Part of a small language model's weights.
Size: width 384, 12 heads of 32, vocabulary 8192.
Architecture: LayerNorm before each block, rotary positions, no biases in attention or MLP, untied embeddings, normalized queries and keys, capped logits.
MLP neurons of a small language model. Each row is named by its layer, matrix (gate and up: input weights) and neuron, and shows model dimensions 0-127. Each number is 128 + 32 x the weight over its row's rms, rounded and kept within 0 to 255. Numbers have three digits each. A neuron's up and down rows have the sign that makes its largest values positive.
A block is one neuron, or neurons of one layer that tend to fire together. Before each block is what it responds to, as a language model described it from the Wikipedia text at the highest values.

Decimal points in numbers
L3.gate35:125121146116155117158156159102161089092136191101143151140159088145146176190105139072106172101121178125143172160104076102097139093095112132105081185087164154149120161131115152127180121192079157106168111084123159131163140134149121161095117140115150221190104116106131153123109139112156138127070083102074156108141087121081082089172096161109162145114116162083107154121152161183100168110145
L3.up35:102081166118092157148104098104109162079129125149109211126121132063073111183113093128131127157088142122127095124117145128091191168146099079131161150121106108070125138141127138150172189149078094122109160117200082148176180091155127135071099150124178125071157135119122105094164070150164081147144144131171144148187185145167107122129138094104139121164121172200138173094130177142122107155122

Main verbs after subjects
L7.gate151:153055132131166067119112134150098067107102147115086097107123105115133121169082143063108177110152182122145164119102115096107169115131128078086083167183095099174105092130102100158063122121097161134092147107215115167160179200130152181112167158135144136129198159158132125118105138114139114108135156168149101093097066194171157112102162121093156105118171168044129109106179143101113099189137
L7.up151:118134096087114147159179114122086183134170096152178158130148153118123193119143157137154135130161097137119091096135135077148085138032147080114119122178111173167187112116181099124148119124114165114146099101163052133190157119160153110164173154122083152093142144108160134123146146115132168158097139155128110118158092107136108144070139138099077105110167086086139141103162101111113116153115
L7.gate196:156140124097153125123151153119157116061125153116126086164179120089058122141144130143138097118142100136100154100153167075141072200099134099091134149063112111119175144163114118127144080080154112135129159182176094156207159149160159119078096082178120114085148102181107161106179119096112092124165125145167079125166112220154145118157107105166094081104163167119079152139182116139150139135147
L7.up196:124063092119086115159137078157161162125161096206102149137123103151130122140084136124139178110076163166093116094085148095154135178143094107170051125107142149176147149116109128134085105121164142094072196178176199130183101142146129083165124134071112166115069136147097112108178142141077137111148117160168112141166123175160183165138169154123114175155161150149088142166199159128179162069120
L7.gate207:142107109164075163163129144200098073058121190161136168104135065091121120147142186090073115082136112126120078115135157105185117115142192119139119134107138155141124171126122086103107162133195120116127062122108116104081222114170119120118107178089097096088087145150127117144105114057118154112139171121131152111129090122165122183180077126106134115160124151130112135142149076138132173155127
L7.up207:139113165095087039118012098149125097136142093099103118130140124172106077110144175155139145135160148166099112082135117122107155199108117126128130155144085181130119132141109142111120114123121122133122102193135124171092073156149100153059101088129123107162130186178147113088103128117165043113149154109140121109194071122182145163153127087232146137156159115103167122102183103079129132154086
L7.gate518:110175131089145119160105148110099122157112073078163124157150119134119145086134105164108135114174121085118095047112137078142106131162185086090123146077134121121166116115125095150210120120172173105098165189185118087189152197168134132140156098154102101117191170165130038134122184088173164064135135126150091111200095138087132163128107113141169080172130170140135073104171131123093127133157
L7.up518:095126141113162070140133102145192083212130153121127157095156171132069106126126062078133106109100120133168169144103103093158108163103153082105138141161122116110118176098132151062145191117172110089119131093186190155143152067110055148113080137086208133111135119148181099121206121175154105115122083047189204136129076094100122102088074078141143168111149112156117150157137158124138144119166

Possessive apostrophe
L4.gate342:186168143122149150106204181113156123105153144156140117116090140059153128093213158160100106159119185151172166136143149165158072108216140121170120151217154151113135114092159102172067160133169136153159147140097172088181160125142097173128112098166114083141126188093158147116134113124139102103168130162105118146125054096106106117124106092149147183165170136098069123053129115084127142175150
L4.up342:121060127072102144127126109112107123155104124152133137158146149120084068134130179174149130128147107109136078120115126176155121045121066089123161122148129128175189129117117199149089151148160163143144108138082128107123160177066204142139131103120157132147146122101094098075138138114120181142137114101141148077143167153170100114134221122093182147101109112153156151076126088114178134104149
L4.gate346:061168128148086193118113166100120135117147091119123089108091110149132131132128097117100112133207093135122124104104128120155142076157149108134138112095104112119121182076153128129137096109154101166119083167080133088140163129159108152129054094157144117142140191104155092110098134084069131134207120166154119087158083123080115126090157173128135156104181118117066142076123078127115117149161
L4.up346:116164146139171110124142137097158111140086156065170130100143056086067150076167129092109188163179108118157183089130112098171096106161075101127115133134111068102140166112079171096116136156132070126148099132132152137150120111165129141145120126102162187143189134095130190102144074159119108085121059117135180154093107135142114128122075198123152140123110113106132154088089099097135113130196
L4.gate612:113146199163140115133150136154088057187208070136107128138156122125159140110089111119086090172116232187161135094118115114169168065136108122144099109107122110181115108117092160080090121076150077095137105105179125151148131111119111095116095131116138148131145116186160152178118135091180105099145086117110123130120159187077136143040107136108144102194104137118086142123164143133135135155126
L4.up612:088184101162158096136115133151120064137126118132109106139191179140189134126136092121112145107093094118137173131101142145139066117141144114133155099148146176127073125130120119102083046153086102133080080124107136117104135108075141154123160115085147209127097137202067109159137164115095123148163164111099126136134093111134048131137148176154150136146127170062163176122141130137141144154151
L4.gate987:114136105070104132138165135167151096144098173119158088116098121134142117127124108101089145122190128145141035123149111135189143094134091121125113111198148127167125094140098134153129146138137108146104151127144089159088169091124135169188132125132144143164206149117154114112098114121134142172105122194094169073126132188061102079077108161103157059114100081198135161159100135122120219124183
L4.up987:116137154100122114163139106191093130125143115149101112153152056152075152126123115105146178093111143136141114129138067151146078156132102183153127140186167155048121117092126172096176114132176085160149188124118105123136162097098182196148085171080093097144141107139126125147090154126148102189092155112143121141076149120168117015160135091173107132113121121145195138152135096136079114163143

Mid-word continuation fragments
L3.gate469:104132114139137161092071137143131092145160158088159111120159128107121159127158128162110189090185178132087081146093103125188085144072099138093156173134118135142096051201136135105195109090198161180119115168207130167160192086138197164148087122152165145135114140116188146148156045152109130117134091100149119085149102134133051120115094124115140097140049134107123142131153076190075173082154
L3.up469:117130110132144140158071087166148054127186138100130141077153148089126135107119134180089139102158184079128111177078127107155124114108182082109145165132099108075167099120089206048141136158136186150116130145166133084105128109128158153186126129106143125149137110117110096143161081140108141199122122110164235108122171129156109138138141148114077150162085173138145134133126129147132195108141

Determiners inside titles
L7.gate399:145137141121113096140156125111103151095137201082137128132122208113127107093134131061156095098238132113140160117129136120117191104124137101116140150142112093108109178184161076147140105096120153172113135087113126135152154108187165169093115135079138103035109125098167138080109138139173114119152079136111161112152138136147101143091129089143143143127103111135125169124083090183168118108131
L7.up399:097149139125143116178152175194125178107100151105084122070148095140095085150177177040164167074149123066178108103118130131169136116193079105146082153140120097154197119134083137100092119068125153131123097130122137105198132141169091138179113074091131110146097150112113147123131098116121106115111181127178162130148048129158080079082098136180180079186145143088116086147125152118146117091165
L7.gate785:061128210140126152089127114170155153115111118098179150070164147121114129110113166151115123098165176119208092129077187170137100143149107155229101123154111092132164126117081107151079146064117158129151186100137158113151117155141046125159154146149177099118131110125138162132097123095163140119173128129150111143092037183106110124115132101089093112109148137140124145102131137119193096142194
L7.up785:092183143129138210095157145135127062108134105116146162142101048119121126167093147180122178098148145097137074153125163135139140174159102139135118150088156155144191119123058142154145126083162148134130107149119125052185109066156152138158140139123074126130212122124119164162140101129127140201130137162190138127081134097102097139135081108095094119135098058150183139134160106155149098177165
L7.gate801:101189112169141180151184143101116092134188144133124164128114117111064119123122107072167155102165140136133158110116135121128137139120159128141192150143104165088079107166168082140166125080083140128093173108131079108156088139140126195112200137093147111111120141108150158114113130077108106157170131158107113082111139117139069130138117087182152139097163068131141126146148131106118122113168
L7.up801:132194141094110136134143091157140125108164150186063130118110131154137128119117118121146193133128085096103159139179180177150188114111123093133145128077073136106149113052070145154149085126164186105108134146123089085100127080140129139086130152108098044114213144116146110113141100116109133108159087145097171094116107095134097167068182114115088121137129157144108106142131150103137106172157
L7.gate967:106089113157141237098168158111124151060169143111117126112135156125070084120181130064152158084205114066150102127160132128157115099121157161148112149075156101102151151114164110153159109107136117176119151150118202154108184111147129144134140129222139172129109134142162153097134132067140130115171138156175066142121147187105106145117107148131149141203137083144072108087156164100130123109106
L7.up967:089144143160078170134140164166157154124194113034088191115163113139117137158167160121154095138146080104139128160176152090100125159162135135130124140102184099106195151132118126110162100117139115119136100107087101086119165133154105114154159153134177040140131093143136137136154130090154121131154166176153187140167147117113101188140144117147121056139155089142116111145131157138129120191117

Words inside work titles
L4.gate185:074157130106149128116108172166157139109079146133096136160119133165121127122088131132109121112165150161162153175119115092126149125122116108138140132101108122065137138139204113161121130156115134180126153141108076175130124120134120149109085156216090204107119108131154153061122121147121097142174110133124112084100136144093114128116133146143145139107134118120096164091075108137062157128159
L4.up185:120124115147144132158155104101180141168128144115133128159097130134140093123154160166125112102176136135163085179181169186172163153095110120086196101026073090117147121067124111132140124102113159162134115125131101166166151083149096176116085158146103130092194143078148118176128118133130115129193117121130136149074121101122094140111103084102130057084073112106180176103184122128146161099127
L4.gate428:151126080131104182071122158159094141143164188114116124168050082072085121157136192090166106134118184120121146182101166123127146156114160137135106169109146092110120073144188123126086095119109088085126105128102135196118142137085092161139119137204124125115126168089141092109091103103113146068101092105101115114178127111110120175059182125168186089128102092135106118104115058105161125100181
L4.up428:182145141098144115158091156177098113129197108110141171115103152120091064174163122146131100167113176132140161139102101139151092115095075125187192183073115056068077135080163096134117196176168186145167097083139130145145115118126036104114116106140114115160125119203141112130119139126077104116208085140151107157162185137134162147122173110100126158109133115152135066143149168099106152127100
L4.gate608:127133156193136166154071127104081111159163127115149161123082173121127115125142140051135140118191095147142124132120104077133117122111072104122181095167105160108083149142159169161085082116123144129104112081107118136136105117146142222138149140129144174158127156133084123071103138111108135164163167110113150103094136194066169140135131071139175139121153135154114094095102086094138209110123
L4.up608:128079073112083096125143072195089166157140135131124103093123083192118137133109155124079178173138148162158107113176141078135134147103098108092176146181075128070122108107155078072132099069106150149151079088170142195083131156136174155120114150146140137127138133150111173094075121101149100179149099172122135131065120156119126146104138109095117106104139082118098129110092095102140151096144
L4.gate988:092127123141138159125118214101133111099135089091099155132116163080073149104118171095093162090160115104104150151094112108097097132155087074114157183129146132071115105123166130099119075111119117099194098145126121127141096140141184132140115161119139134114088148174175116078154134159129090164142100155140142144132123148067117095182079130100092157171156088166147140095148086130169125166121
L4.up988:115087168146118169141113128113177128087160156114156151137158108161091114093071116122221164123177135159134140129153079075148096082141175146099140130120138120166136175176183088142118105105178064133157103096056194117143085073145154142141096157147112126126097120114162134173088171161138149148097105134166106154114084067140132114178160100157132114106059100119121163137139129114198086137128

Possessive before album
L7.gate224:114159053140107138118134131119160090191133144162107116087072027109146090132199119108175175111131114082184139094117126161116147100114137128188117156149168096113081159100146101131097135100178175071151154124175123144099131185159167134130164170139103136116084129125114149103124154163156195122137077151131138113090141149142128116119162061090075131193176096118097153148133171148096153115167
L7.up224:106117108161080105172178197105116140094121143121084122088081129166169114138161182124132128122151107157159163150171118094163132087147160136133092122151117097129129131155174138198131081086154106171074052143109087101148125140111115180084137215150095144126142155124111124110105170086112150125135116092142132169079080122121116145135133130112149138176177112169063145133106140125147200082150
L7.gate308:090086111111090111079139174132205066162132138131140147166166133150113163149148102092143145053122153065074128150122114118142096095082206162133121173071185071137137115159145115189133141106141127150151138147169134085163163117140064100091151101156171143117100111154143162151175071072164141106144122165144086112102121063161154110109126132107123155125145090115115126133121112118112144168102
L7.up308:137114164072178153111109172111103133125134145080173153237071187103092164158126165177182115146137073114142112131156112088139115178222169143052160125115130149122149186192095134140169180083156101139183180084113116132114110173093168145130171149136114144174096087099119139126081167140111133114190117106111138153099137134118117099134149127126125143086103137078151155167107147144169106149160
L7.gate696:137138179053178153102115134177110092137096127130145156177111086106177127139174097071129145140161126150155115143141160122205183170122046154104085195131178135128119116179159161112126153145132136161088201105165067153170123195188119183121118113138155074152051149152103170107154131100121125105111162140105171137125156119156093118133110133056096101130176126109118123083195113093106129123183
L7.up696:096102164142136134098102085217118075107150134144139134164090179133108149103171145166141153111116124180122107092114066122185112125184162119111162137148090105090146151126162100130089136178106132182090140105167103093118170166141119151122118093125087090146157133154123160201117132140174146119161116128141111142125192115116144094103175134130169103113127087142106138153073100167140131110161
L7.gate938:135118146104062138180128158180180066130152130173114127141146136092068098147173132133160115083196135109104140112114109145156195117159069195143135119103175074111150108192134118154115128142130173149122106113132123133147219144119094153135117148145185117143165147105145140128133079171148131120168135110110145144154157093170072122083111149046160168110104145130122130124138127130152163170109
L7.up938:123150115086108139118124127134094094125108117122176126116139124129145141099154177142095113109171108089113114103137094130129106129130123133162158092125096191166145155111190169168153172140106120159138131069110100105147153174158119140143121141098103111139155073111083136131108119142102107166104099098158088122083162130154118149171132069161115103069112089118101136087098114134162135122150

Token right after names
L3.gate520:140166117137165169104086119105096156134142145072151104173125110130085141094150119080114145055146101114179156119145159056115129165155106164143148097137130140176187207139134073105099093159105156130142087110069161112156159216129080139135159144179150086138120131072114104117078163120110156081129109173128090139068113165117138078127121142131165147120143090039117103114106103077114143127183
L3.up520:084096131137079130121114135132089168133114144067147170129146113110125224111142093059147149103185118181152145068174220107094132155146139070140151087127135095078136099139199120102225136133178130111113133121096122086161114142118147097132059149165123146152123136071151156066168134180116120154098137092133127122107173135077150158107108133122069104059155152092131118102093101161133149092170

Table and stat separators
L7.gate89:111169181130085156106189118110103107136085084088071099107144121135150140101122149150112115135089152072088174121111111115197125059141138102153111149109102089127123146194137121185116160107093083083135089133118086146147128102128124119143140103130153115134126166121068151126124095172103158121185105127099117077142170211090070125095123146113148145099136154104135146124114136144125073185151
L7.up89:112147123161084084138107183142102109113106163176117136125116100092091075101067125149134047140042028170129098160097204162175112141065108118187132204078104126123153171087118115108132131080113126149166112181123129068133075176134135088141157144123121092116156126089117080114132130155120088134070165144184143131127136173113140095127130121166119128144072127148137132118106126095176123120113
L7.gate134:134127162143113119099184132090124078108124111068133107100108124118096173116145111126132123107134186082176107104123101131208128141147103093155169113124139092171187060147111091126133173024131155138148168155106122163145159111151135117128168155105147144090117146138089111158144064087146131163157090103109164057154144144070170087174087163093173112101164093144091169155150095155134157136097
L7.up134:137106122123077180108124131163100080123124161122153102169151070096040188174106172099070144160084095119159100125152069086133180064105104083121139143113098148095119092073110138157162180144108128141178197121153094174089130152092080112080164132115137128128148157147118131123084153117158065120129048132120165142113113172120136097146133140164081197132135060100133175130146042089160135116146
L7.gate906:134110154138125125153146071231172073069117194074080051133195075117115163113090134130079070138162148123169082096180118122122114137084115166149155102162150141114171125092058123156141138166120141128151175142163100137127145126135104129124078157123127060135174144150129140114180069081185077154083154118101167149140125140179108074134146159112109101115143153091084075061121127142167130189117
L7.up906:134140175101132156082085125106112106078063128109178073140132112092162148196130132095125133165140145063144110147137125053086181093138114149177087085074106111127138097159129115150103139178107086170087176100157087176110124101156121113130110114078106144135093117147120120122164112111096143106106079163105152127179165108147143123147077163161143135129069130132180130132095156129146143110148
L7.gate980:121137125087182103104154211154106124143143167125097072107109156108127169129140121130099129150146098072124089128158132119169102126090151092083132203111152125115134115121158078182181076066070142114187156139103195059094113140159151181208198123071133119141114162111131130162141110140137117079099083178153125062091113180090108071160134147175124115143126124177101137118127100150181091116136
L7.up980:086148104199063114137143137121124114148092082100157098106140171134115193124096139115144113112104102081119161163183163130120193115017154115193134104145095078120122140044137160113131199095056122155182147106158126172145138097148174128122130114176126111095076183115115141066135119143069124137144130182088133145115137115119134098119128122124115124131137156118074097157112069167130090109074

Field and heading names
L7.gate61:179135162091100112134119177069111131147173126114131167103134102113122140155175127080080143111114128088116144148164112061146144180128123122120152165131078168184100133176152136147104142154114133122122146146109177071175169155160210120133177156108124179146160214106177108137120146109175053124143109165096070092123145192097124025085087126088139160132171148153128143109099116134139099120184
L7.up61:138173097105152200143150118045072101121128136109172173123128141165112126151092169157121055164092078190121119121057066148100126091173202079165118140111114141047072123153111118091120145129138095162163104132077156108064135149115115142162101179177146150105058067088136156133096121107144123125090119111175144103113152127166145090159092160130082160135172131208136142168164120137152200100214
L7.gate408:068152087105049201118150099117063157064118137134105101129112104092115103171162165086184127041137146130111075131184101135181151164128090184073107112121120156111105162121136126156098090134183153133110161124090092126108127127143152104127093124088107162128117148106153124076180123156117115149165126160116144145115093105149110134184099171132167185144117121112085164118139082129069108112193
L7.up408:151090122073115191151105199148101090132114115159184101044185143179120151146180118170116118104131132132093077175162099130142078059203155170121209166111145136170123117117127144117141166105114149155150097134130121068079170140075119112161149128128081141168130163158141114131122156113126140137118138184098158125110100127120132134152080144156110108091100140190111082170142160140130112117145
L7.gate537:082137069107086133154124163086147101139154100153156079066131044132097101150124151123129113183084133127120121157162103173117132127128121105170135192175164102101069156144123096137084057155158148126141113130200079062151162170153123174117090195121169124123167133153076167162115094089109089138075089107122137133116165179134128104108142147124102163191160126079123139137134110109120100116115
L7.up537:183125141096129113145163147061136113096131123112152133110157134159144104046151091125133144152156115089135137078134134116104149118091143124161155146083063168174130101138135050192148107150113099157147107172172099122107122125128132060120117113159188153173175171122123121126154139142122115116170131161184112113136115166157085071111142117110136112107182148111081180165166152089149120133098
L7.gate797:119107177120091073095134136085104135113114138112150103093151142095097147087124135093130179089127098143107092139178122196168089181115117145112091139157164176117103147166132068149136091049126147156174100090133135117144150156154152160118035115117110126146072143101122144115177137103126109167084118114144094120115114146074124098149140171112093183107109061136158136122179149202192138125161
L7.up797:169154134111130159079190188132110094102103170133068057126094142118138136086147113142099170131090139127148108082130069158147147109078160145141086142091144121148122039131148111163089149151080157073105192107142114150135114125179086081127149063113169178114105146115144031094108150176107099075106116119066103087145130174160093104141129126131129094137132152122067129114125069167087133146173

Possessive pronouns in biographies
L3.gate619:118147091110105156148168198139139091168158129137152146169151112082143115080150122159082168202151156136111074185218127094173133109113124156152100146088145077078120179120159109111133153080140138141161090080129065176100107131083133103183137085067088074123154127177186098153165104127179112138136131159133124071131130131128061093152133060087092117139098104206099139146067169099129148155176
L3.up619:135110138178108165074082142110166114145063186048127052146096159148144125164155153100120156125105129160154106105112042159123177129119071181092155096092158097184118155081100143153099131211123179152162095137089078171081156169166135094078120083201130080118150101139087130125146181153140073157131136143103105187114096108168119162141159086114117167153114149154104132111109120085115109062104

Infobox field-name endings
L3.gate267:137123110132166134123093152114133067103173128111091120181142140099120166079121106147083132161098102153123110150096093102158100123169131051139107133121092130089095118090158137100131100163163151116089154080157146086134185115162140103129173146087131115124153144159177139132187099151086053131106071142114129126096064123154134153145179200149119129075153093140125165100123116159146135125117
L3.up267:173139168102121122174117181110093097130097142189132081136141155156139102119088143108103095109125087078110150085112135179086162174103153171119121110105115149122112155111130056219177152119118124119076110132118090090177130191139152099149170123143122103115136134129072057077074124118165164117120066124084101136144088186121173090154116133176187088127170112175101128090123134117118081109141

Infobox field-name endings
L4.gate279:111167142136105131069132183114065133128126115121116036084139093096140152099134157089132128125149140166127125080092118199202107165154124110112126168126102112125108134184071121193097132127133123149152110142124161151156132102102073149111130035124084168105121127126120125112124148151113178184137140174115099096116116117121123083125100143131094121088162142153113163133150134105083130120247
L4.up279:169078120187105095109164121203089123139144190159204100114123126105095155183145081158158185169161122081122117097143125083093105155151167114104128147117134122141111135166149156080114139151126083155124167104151082129101107033148154098135130110077122068086158206116081115104147098127120125120128156143113136115067128158089151118102055148092135096141139164151060137146183111122147107170105
L4.gate285:103177164154139107117145143150122118118126116140102094163125090132086109088128135150150090139164112138116091091059100091138085152166052085110179098156079108142117130142155098133089108112196145131138110135101162189135117107134177096117168147159119123133190116155150080135100111185170153163187116144144140106132120136185101099095144184108075104135140102143117107140084139150140092149087
L4.up285:146127148108083141110161139145080132168143123162166132102151151097143119100135134113138119080172157150138132172092115126176140202115122150142166133092156071129073160144149066132102141158180093123194149075060084114142151183138136128095112164125096106206144149101104124092109125137127139166144140142140157102152119110113168116146133178140128134095157069179146144111120112119153129131101
L4.gate860:079132124162132120132089165139074137121162188120110137097058041125094089129123088155054084160180131109118133085099119156123139100162094123148101179119104109149132115176088104154123152090172129128151140169124092164173167102102108111096161138129124158130163129120149137118129076065166121090184104190128148097178146142179173132112123103155107090103138105208114107186132129132168169158112
L4.up860:111087178062123119161147109075108105098119158171129136101083139141105182128112098084119116146154095128157156130189156155084140083153163105114129106089156124134129157166104160104069056106147113112114089164127149135176103129088138125102148105117100156122112090168144158108070153176130075159096138108113133148175136086118079092118191092169132083185167163115130129171145149121150129158127
L4.gate970:103103104182097140131136152137100076168100154178147025081179091096110159118139158107115141113180143162136169143155151117117132152123139089114065136104103147146097084146126151151113097154190149137115102077193087167178178132197102074127139057065091131095153188093151118140140171156163112146099129144105122089089118136100118105097167116157106113183136097134133201136153118168143134094147
L4.up970:136157117123198150072179170090108132164115116099123145129099139070128113129064081138111098147110055167103142145148117134144094179137056132100128154093126122129106144121049101123105146131080101122161119155136158104130166111070142065162110126148107147125114155103181195088110130067119140123146092133143078177114114094163174111085117155147093147085170122181129149139130149126111147180163

Heading closing markers
L4.gate137:091147114074127106076140142138105080128126172126107153145076110145128113141162200124124191150130095119137120107086114166094141112169099130167128186136096155203120113117095110160091177121153156129080149094130114116145127104121129152125098173157130171112104193051093176140125122103116122144194129146130146096148132152112162145150126077090144058116126140130083110108110141132110105104171
L4.up137:086134132141139124114155127116096134158135102190105132176148128196094161143121133071097107138123132060180115078197067148145198064170122112143114123121130134107102093154082110123103185090122089171080159105150067173150118070121135135107075141118083050133153193142145166141143107123131091134135154189108130112164106145074102172139086116155096119100153178169148125068131108136185068126115
L4.gate338:135165138132170135036081089086108109149097166107161130172189121083103133083146065126124067136144124139159150140146143178162170157104122095159084130133110062238073127156096107115139079095155143122179084130162084104146164159134145166127140167151143178134110225087117107088146140179122101123121151161130123143115071145130072124129126119090147121147124125123093129099107034152100112192175
L4.up338:067146145135123121135106105171078131146107062077148131184159167126086168075118140149110092140094093117178156083099133159161119130130174107116112147097152074114153065089127128092129123118175095135142116114092125101091157172117118155133099156086098133179072167126131058168121155122064121140118147079133111104145109173147089123095152138167105175153139076127102125108178058131128130105143
L4.gate551:120099127131120115112151174163145155114207147180108099119107085116091185173088135108130097122132150095147105202114112105117123111131147171070143122111120128115068106081127126076148156115084118097216135107098105153145141135146113109130164152139120182128153143086135107157172078122156111104153149145067091100115120164050117096073160148086088187166125077154091123141187054203143072144168
L4.up551:123092085099127139130122160186116144127091123160147181120156104139165113180197092086134143129179111187128096076159112181119076141165126114141144107143106040111139105167120109107100095110123105133080075118124134166144128132149106167130082122110154085115081138119105125124102175126125173122161169125106058158149128108094126139059134063108117092122116149091089124162061111144144119161125
L4.gate676:173120132096139137171081144149118088148090192155136097165110091144129138132139119160114159110167135139128064110163156175162116067092090116100156170163084112135120088153113120102110152109117106125147122070147116093176154160185125108153178077147135138088106184077199161104132069117117079143109052146096134143133111145079101099166173113147128117086140023147139194102102104099090170172115
L4.up676:094084155115148101164190108170133149154120103125155144088135143164131155108148123092121086154114098117134155182190107151056118079098070101167126126230119114142157110174115081107127119134106080087098154136133144160104107093097141095041091137149137122158122092076133159111158097118115113172116097173158105152133142117084109195100113200132088098120086122118083083139169144143088141161140